From a checkpoint of a small transformer trained on Wikipedia.
Architecture: LayerNorm before each block, rotary positions.
Training: a variant of Adam for these matrices, 945M tokens, 7009 steps.
MLP neurons of a small language model. Each row is named by its layer, matrix (down: output weights) and neuron, and shows model dimensions 768-863. Each number is 500 + 25 x the weight over its row's rms, rounded and kept within 0 to 999. Numbers have three digits each. A neuron's up and down rows have the sign that makes its largest values positive.
After each neuron's rows, "raises" lists the tokens whose logits its output raises most directly, leaving later layers aside.

L4.down1393:504501517478527474498500509464467532491503539500504464506465533486464483494497493498541530508537510496461493465450513464550473493470509471482486481526469470528498497550476528517528509476486517453531472487505476478459535498488517485534548472500543498520488482494523513534485494470477487469
raises: "ists", "ist", "ually", "rying", "ivid"

L4.down2347:466442513483497485515510470493466515475492501530449462519484509510492504523535497525464496527517494535464493505502487526487497459527486482505461489496494519470513525509518487465540523523567493525499494509453533534513476503490514442472454456480529509496467542531500535501498515491505448427
raises: "hip", "mith", "'", "ource", "ummer"

L4.down1724:465512466524476492510493482545516439522485505478525445510438508503560484489543508500546495499531497539482480507530540528500483466514472483499504516536563527447509533510504510453510503467472491497556550482495512476480514547514538492467527468487529493527516509483514527451496469505520529480
raises: " river", " Lake", " west", " southeast", " east"

L4.down221:497503518493534535555514517459499494505492486507474515467491496511464487495493530474511543497506479506485490497489506550487551526506491492520426525507480480519488459502490499449518519525516550483490506510513494532498495506504528451529504487511524488464496541516512521494412477515502450522
raises: "ner", "lic", "n", "ality", "inity"

L4.down848:515498510511544503472485465506502500522518506476521532508486508516491522500502518512545492492467523489491473476468505483492513485482468522515485475491485494478506473505495527478483468503494479490512501528504503502521485489508496500515528503515508495505545499505473480487459506473539442546
raises: "FA", "RA", "ER", "MP", "."

L4.down2587:478487504492478480506501505415515475529470503528466467512548487527480465529493504476527527473466511471500517545512488528475441473528525499502512539523466508474484471515471537540490497475487507477486498508511492487500512527533480492464514485533489501508484487487499468495492472485509532491
raises: "y", "ful", "while", "ets", "ault"

L4.down2428:486490507522460529494493523494505495490475508522511505491466513511514549526453506480483512486511512524530525537475482493540479484480535496519431464497529521460533515488494488461470533530537521526483486486495484506526404460496494472520518522535464484502533496503463492478538510475515529476
raises: "ities", "ions", "ty", "ity", "ión"

L4.down1911:479541500474527531503470537469494475504494518540516525448466510453528525491497502497497501479515492486512468484454481498514509450514520451519517486512494506506530507477493506466533487467513493486515495473490506534507541508510508541484497509472477519509520516518470511489533501511419491484
raises: "pen", "kin", "che", "ons", "kins"

L4.down1588:514443508490519480491481504497483560496500489517510534480484456572465529515514539499483508534508476503524509495501502520501495476493508498518517494534531525489558462558503497475487531483496496468460473490490479491461483494516508539540486457516483501503489515518512485505497517508472541482
raises: "yl", "ics", "ile", "elled", "il"

L4.down2031:482536493484483518528533478496512510460561490487511532492499500491487484534505557495556515488534533512498468543446503487484480467542501495539504465501517510525481492510523546500499509493482448500445517500517471448475481503537505487519469500486519512492488485529505496525456521535465544486
raises: "ear", "ternal", "cept", "ears", "e"

L4.down3289:461520487484524494502473530515462518463483537506512472479490527502511507472543482472514483504506493507496506534552483471537522484525503515491521481531498517484473527518481507480517495504530469552497509516483531515517481513487516490462440448470500511490515512523520510464461495499518503489
raises: "hip", "mith", "que", "uit", "ide"

L4.down222:439494520505488469502543556539506475518521506489480515511508523495477514532511485493486490496510469488487518495469463541473505516485487503490483490437503485465493479515447550535451505493492480504470465472522483536520527503458470491490412520483500523477508518487492504532526507484490484507
raises: " scoring", " players", " coach", " team", " teams"

L4.down4:520481467502544478478479458483487492500532473536500518515556453480518493531488463477490470522470495522494521503498473503473459523519551493490485487491520478558506519516475515498489472469534488507523466485506518455505495500502496465469550528501484489471490484550483491489486496502520509497
raises: "ca", "che", "g", "que", "qu"

L4.down2700:544481522517500500498538498523516504495456532514503507517525529554533502482524527533475474521518449516537439538511475530525491559523550512499513503519518487471504510490503516510472484489522547503496499488469534532568530487509475478492497495497485486476495549530537508504453478483512491501
raises: "h", "ho", "ha", "han", "ans"

L4.down653:497549499485473515497466506515494493496491533507482485523507533536549461532508513520459532501505497539498494541554488487493516501497473497497515465520511453512506499529510515497497470483525494556507520477483552473502515523487515496473550489507507470468517496535488539509507512505497526501
raises: " species", " genus", " prote", " inh", "omy"

L4.down2153:444502503502478489515513532548488509520496451490517558564528478495467501485507497495527466543523483487498518491458473561509525509487495513482492498444441454495502492512487533529475489514507507493491470478505484524537459485525442515505445462521488532461485508523482512512530515490467460500
raises: " league", " team", " teams", " Team", " tournament"

L4.down2835:479527520461502506493449509501456466488492474491417476508508550516485457485527504503497483529487485490461518466529501528510519508508504476501516520498522538436499481510501509473465495525522504522475455488468529500544515497518542523534475471532555480508505543559526501498517486506470525480
raises: "he", "hen", "hi", "han", "ha"

L4.down3052:497464490519488484502494521492495513515507475457505518533535465474506489546508534523487495521525508489458515485517490530502508525458507502488530525460503478483468492485499515534495497503527483482477481465497465516486506495498473489495486484526488461441458531493507512524505518527495492498
raises: " tournament", " championship", " matches", " players", " team"